Part of a small language model's weights: no biases in attention or MLP, 249M tokens.
MLP neurons of a small language model. Each row is named by its layer, matrix (gate and up: input weights; down: output weights) and neuron, and shows model dimensions 0-159. Each number is 500 + 50 x the weight over its row's rms, rounded and kept within 0 to 999. Numbers have three digits each. A neuron's up and down rows have the sign that makes its largest values positive.
Before each neuron's rows, "fires on" lists the tokens most often at its 100 highest values on Wikipedia text that the model never trained on; "fires before" lists the tokens most often just after its 100 highest values on Wikipedia text that the model never trained on.

fires on: "4", "1", "2", "3", "5", "200"
fires before: " |", "°", ".", ",", "\n"
L2.gate413:550518507513538520484502476429533498433561513587436535478467575414443473499488525568442397442505524549389533430501500431439496531445403519498485449422468567437448461495499501527588576546452550388413595519425586487552503592484479469487475524501463501541445554556512432464443603511448570501470449429479500543554567464555480581559450579502519475526438585468461479501533494547497468477588562515560421453533521415490435473499544477508549518394528472550498439521403522515494519576482509
L2.up413:563481511545468548539550568488489487465489458412477510481488440454554643526432566493489404561559495571475448530467607443523575585572500555502523498378443543447444527443469511518445496573481487490558522395425500518519383512539512512549410482508532553479364508472494439507499516553483449554577514476500481584553417530511511448504578483520633487424462535525519564443431441449514421545436471543518445544550475487522387510463506457500567459491508474461432507469483518496466427483512519
L2.down413:421581605433521473489492468531497486481455474550563500456551579510535496551571493483501459439491495451526474432616441536489438438517399497439572415556447501523470481568557459484577523581463584503489442615486442489521613532538477482454520459454501460458558545381515537510427580466527554564481542549490486510486551472406513480561487548585392498465566529549442482550524570516476479524548549486471472476461558451466540487504515533524468592455536539468599582547471540486531635496542454

fires on: "."
fires before: "\n", " The", " He", " In"
L5.gate297:460399558482515471479491552556583594597534564492448418414481541570531393502426499527494511556515559497488552522573473491449411483463600496508475469502490544502509529496505573487545495415565519529599598425499543570353517496494463460593486465555448527556515419561520515478518419474429577593503402511464499484581460494526465519515499519427459476577505575487569526530416540450495472522528607554503497497582496486519467565549511523533502512471541536563462424479469538446502520452425563
L5.up297:493490481564564535463667466527551539513511539470508437439513493512429504522528504490478422436525526445516615480523429516457465465470524462530492452458417628475522534384493559492517515460503471478614473439548515553437532523553556447545509580488459493452458423529575436548484460502435460537541478478535505494425518536499423496549447478462505468542377527504558411565413449614451432529430509520435533502586436422490495576497588524449562452458497459470544505561529534544493567473441459
L5.down297:503448511444540416523460468400473556571556537553477465525508528512543478452521473528605527520552530546534482507516476424423468524491597549560469585506505548488503475527568516463541487440615507564534479308480471501478557465446515485571523389495553540532475562513416484536503462439502512484535438511503465466472459514385464416547444509423464534549509436454504541442474536510637492522495602559430459470553535478460486562483505582482474518571584564563435510529493519411502524424478432

fires on: "\n"
fires before: "-", "\n"
L9.gate18:553458505514490488550363432575587504464577581464505415552541535488498439475488501507513450518541479529523559496513502513425507440522471534491443521557510465534519559539573584485344484513620439497511568588536500423481581505494465477474483460557556556488428485449472462409491469442529424472493511536566566497557487461549560458482586565552562489494516555559581537453478470391436587499555516562531509505565531491462434465471531471531578495467393546565566492529504501478450565537617506
L9.up18:549464463481487498378491457517549585430544477457530440519505504461466561509544510541544424533575490511489511508496542435501548507530485531508531505501525511542587445532497546502467580484542455526491505554531576519527549524508607440419527458513629532485478463557452512544373553443550399620444402562522518526522453499533465377519537450420561592545514573467438535429448534409455546551523532497471529461495572521454483484546592538529568507436404544490516524444534592555434453546520440
L9.down18:658509476439450592499465613545425493531469534549546430559476416504525442427490511540470491460433449497555472480486471537442392556550561566547423526500466501451440526522493479522419485461450506544457535505534493490517505393453594506470468467482531486470479495486535463583542504525417466532504532455394513499537427580504524608403496443440452549508620419449557434430497467586485430564484549411494521416564502484549508542481537509412551492525526565489500519537533545543476515448522451

fires on: "."
fires before: "\n", " The", " In", " It"
L9.gate339:515536450567594453457436532541443579500538553544533453553496491530469357499442548504541521540533481487552493535512533518471494484488552496524571414424530504480458423519516555529579476480559564459460395520515478627475615509542530492579473439574464475500471493491521462531501543510443515407547410556513465489456424459584481400450452526526569472418474491497525446537462500464568454481483445526369505508606509453402414501576434506438539468513553448530472421554475503502481579517411501
L9.up339:502496518447514595468520509520464582407531524516556518468461459567521509501481395426489546600454559409474575539517513527459564516531570402400436478491412531486507502544502605443487484483523505534481465530538511511494489522480535465430523466441562521490459484494455489437476552485509559523462423630478577383400563448625502492535544557475585525512532461450588414501517528640465486434468545505550535553563417435448491533531494536515484494500431497474524510512602432564497484519443547
L9.down339:488415527570539489510561503567516529507448566490537494482553550543465522539482503467476499439532558524523495469543489470520472537444625502580467544527532542530479545489498383486488607478546469582498509344415464528480584498467433419464454469541569525524549488461561519489462459498460434520619565522476468481512459524506536366410497527523468444490489521557482411464436471523602535465446541416440495532442478480602534449432460600442484547631403460490489546544534542516551521509536481

fires on: "."
fires before: "\n", " The", " It", " She"
L2.gate48:497529536477511429537582391532517489464472562479537546472474479507525586509426483586452450531552567417483578536466583551526550420478585515470573521526501474514401515535526505487385473490533483537578415439468493556373579523470492546530476405511454491569481533466543501595521532437517515506492435452474522546489531567463503418500488552467585445536577505453502553462445408485431481522439473496498563508498421532364481477451499482451461525436477434516465481568510425402445557478593557
L2.up48:490513436463502509579499514549495492554396564572535514446542465458498498449394497462463465517554638417395489495536475555595478334437451480411498500505498548510475416506546531458539442470521516492583535398464431494521553553476515412513526502456412428530390533518506549531538496496507465432432500476463542436441410511504501483535513522496609485491398449542607490489447490499554498608525513571562507565508418452440450517473540588433486481502485491525482482450489510503550542492481495
L2.down48:498444493477537454442506460546545471583588546567526463445409438611560460489531488519519518504353532488533447570465594456417511619494498581535474451482525608529468466476477510512572465410524554462446462487491443466467488474562524524505488472472464510503525533531462505477530497445494408496541466555444556538522470459387599510539395523446559434468376442519491507550509473507563519408533510525521554426469576499476492498481477566405533511521450522461556480564506400512415490506473389

fires on: "\"", "les", "-", "board", "54"
fires before: " |", ":", " (", "\n"
L5.gate326:431556517523455453484470461503531472544587451498443531505438535540476403566477515549517469590499565485561462495491579505450513494560516524526589503493469542562539474523403425581584490537524445640450490488410441480571435455551497563466524468598527470413483558519491521540395509542598467454494550530522525468475504484448473479580487540401531516554441457451419566530490513442456490446525483531493436550583516488437458459510586496532413460597501413502428522478534566509368459453481469
L5.up326:487513474572504493585475453628451473490512535420498559504527457392384591431569446482422501491489505443528498571499495464519560527380520545511609530465438496568539529529495548564555543459413511583536484503517493468442470531353476475450474540463425521518397442477533550528547511453319487549525457488438548570462496467551456538543510521502488493464487509477431461489493467482470427495482447572555501446516463462550466484489474562634564481471452516457428434523506516521527456496478546
L5.down326:513461481420487477528443432393498534457439478541526525458498489473524365609509564516467575558477566507489480425528507404554527414521554424547440459583514461529532516485487519520465550456557495441538579582467569542592537568574552517400475441539610480502627486507489497536505464571591507528418533461533467579534520546494608499447507492515522444550472456577573479501543532522463520491399534421490460487506449523478463495490493456419466506396549552455496478474473537459455476541564421

fires on: ".", " \""
fires before: "\n", " He", " His"
L9.gate344:435554441467513416486514414524516528536491533472450539583542523370452583499631322530541497490568445508506526499502495529563452589448574536538478513442562487487485507522487573483501431440588519526628448460498606506440526502476437578472507572466470469546518440460473495574509534478487517493496475471475540509441469549452487637535506492475529514513456518523480478470419425419512488493491493515496539466471492493619550541444514538600597506537494474578461479543418500542565505491557582
L9.up344:509436542511467522541472481466516489463496457447510476429497410606539479604560503608551456520488603536477548435506541491654418557588522522449480554460491559519512524434517470462415413538511508501553479497570462543409536471472595385488499533580442480570503506573465548618454492525559528433454488549470534484508500615462454495571530494495459490484470440524528440449456462629536546481505531580552521490542509527501435555505503533418530506543506524412494491468612479472504580498524496
L9.down344:517475489514511473405468520543522518486478580584480521447449558462503551487500550564444438496506534448492395546465590444549596505418326517465528511534380464457410446534476505464497486523499481462461501439495435528466499510504521452483516480529448502551378487468502467432499602528526571476508516532550532471456538565456496500520506517491430541407531447478544501495470560529619417495556472488555580588435547479345499495515575449460562500553494490441560544552433576557496540429483539

fires on: ".", ").", " $", ".\"", "$"
fires before: "\n", " The", " It", " In"
L4.gate44:477473568477477506548594565556463560510533522548571453451478518448518552435559464452515439552523569464505557570535562580563540533482466515473457552427521548398443483460448530463552534495569459498524541556566579530440505533492512432498434440573471612530482550506487541465501488426485491525451516470577448414550533584530577457577483513528654467496588488504452464382528500557469516547536594529497568457579435518502474596479533533507479407458454434534522515521449574596489520443526517
L4.up44:484443491422484395517463466554468556545459516519512457450465429495526486540498435401534533594496544531521500521411448570543466600484579473463533478381477543451503478443523501525475529389587510526467506498580490556425521537450539439506504435498534487499445454442540578543492510472555529520610509433440555551543482516503467454666507515488591481546581549556552473452614397524566541514422568508565556363505478449509468528449493535477502483524520493496443541455482480540466465464445468
L4.down44:442485486517535541469512507421482624473597523546519421556515503481444471484523447493572423503519535526559534509497477617503507481385464598527500490510502585594510475559537458488510599436451453562533532456456489557482504476547511478473485475490559486505504558455519475543581436530500449537567509529490435547429427440417564422572398522451460549483469457527537452486478533538510376470487544629468596478568501440426545600541526558495486549521550474515478498509455458415407547415487440

fires on: ".", "\n", ")."
fires before: "\n", " It", " The", " He"
L7.gate217:457435438479488526508539462466461567481482567534460467579611519494444568550506446501546582555564472463424545504523569473505529485510537487428439489418526635432525542386458478494492502567528485428501434584525439402435539613515506395569459396499536560443524510494545536532547347519469482524391404504470522490533499498552507409520422508523522587504483490504599503422536522567487496544486547515460510472505486463519457528526478449431485490545586500531472502520524425534527510502521410
L7.up217:470588587383487438530594489493576582488539450550527511483511544503499517528491532512399461511534465477463491595504458506516556565448457556470499517508519584452422450431544513427530502460564556470582445497510597473477483565520508461493467449543410415484522552528511544552593484440473448476470422621440517519540492551465486512509589547476552514442505418441484523433507546461411478468458562472577539473530499530416489529460503569492493453422426485589557469529516477590530508551426358
L7.down217:444458508558473532550495419517565443412441545621520474440588529449422456499537576578464491491498452512558534583478486545519522496487537476484497561397495494548506580450463522507514451532505522492602519547553521536455471500584474486500495480544538439495486473528512509497464508451549468534508451529512549560424387474453510487543482498419573464474566433527491459472522479568552429499463574483430572406366483414517450455416328576419394514485503479539429568464522497515448509465486466

fires on: "\n", "am", "ical", "B", "b", "oun"
fires before: "-", "\n", "ing"
L4.gate434:541467587545476548452460443539541436463534459450501447507496407509480573463600493472442434487432477422462512531480571524487608453483601501631431520526428450501500477523467500518406549459506528458512462619517467468504571513525532554441508393505545454493445552524599497465475513561507536436440497504479465456550468379458482433510495631517540472493504450547455483479486450509423499512528531578465399527434498501566518548470484517523514482508449457513548409506415502380438619522533493
L4.up434:480499567514556472484491459513503559504527416550569460523571491527460563510618507514500541533367424554492475531542528495549623523485540513518444466391397441506501412527449549434480551520522582446469487544497484450577522545537510498516440584506472477480494581487542384482557483504466472467529528535529606494542515550447493541499557478474498484467593484508533571526464554380547442398554447500478472491564589375469480536536477509436528471574515467476540453569461547419538523604578517
L4.down434:511540546499416483491481523435398528550574470556533481586470507461561480441418488410458510559559479472663554532456448440493447488411456376549549471486572523555498522486437549505526462498525490545497415440502496605481525503520536468495420447502540569427588487489429479593551492461481573535563468514498463497470492578527476470534464374410437563520397601428570531430488508491459479479519545486512541457574432473506522441491455488620486426529484495476457506540497524508504521540466488

fires on: "\"", " DF", " —", "l"
fires before: " |", ":", "\n", "ad"
L5.gate7:448449516481520545418522580574418549534544527524546593512459474506502488456537569493455502537485566539466523562556485376473488453440508472459486502465503488492474555468491467480431615453519535425597502492478510447537553459442501521522402482510445509524410441537619528397474380454475471551514606564546524483558512520484437484483462471525410563523461453490506584483524474428517449540508534505472509538446544457487547519507494422450474416585478419488559547446664575512456456461504417
L5.up7:530525528472466515519507396528484533532598496486496490503565485470543514458457584519421509560574568473514581527443497416510535526542410464410524560457442510545463507508483459573501474489512514496552492585515594558493562412514386535542545520575519534550380470562500523496523445514414533454443442556434432457491524510499516450563547513512596497529520481448482530362463472552552457586586465407491537462456520477528485604469426385564521570490511458559479505492464514587400464433492512
L5.down7:511519518500608544490478458545439433482428573506576495493498534548381556573530492454462515444469591534524528472507553412495522498516379436456458443504424575569550491556445493469507513479446495454523481512432465544518492540502432563473478474537529473532510521463566526442478493549432480462508556548432545532496478451484434476479689643516401511517546530570445468503524546577570484430562445582546539506492556513504442501502496461503498486633503486538452607488509496412575505486511558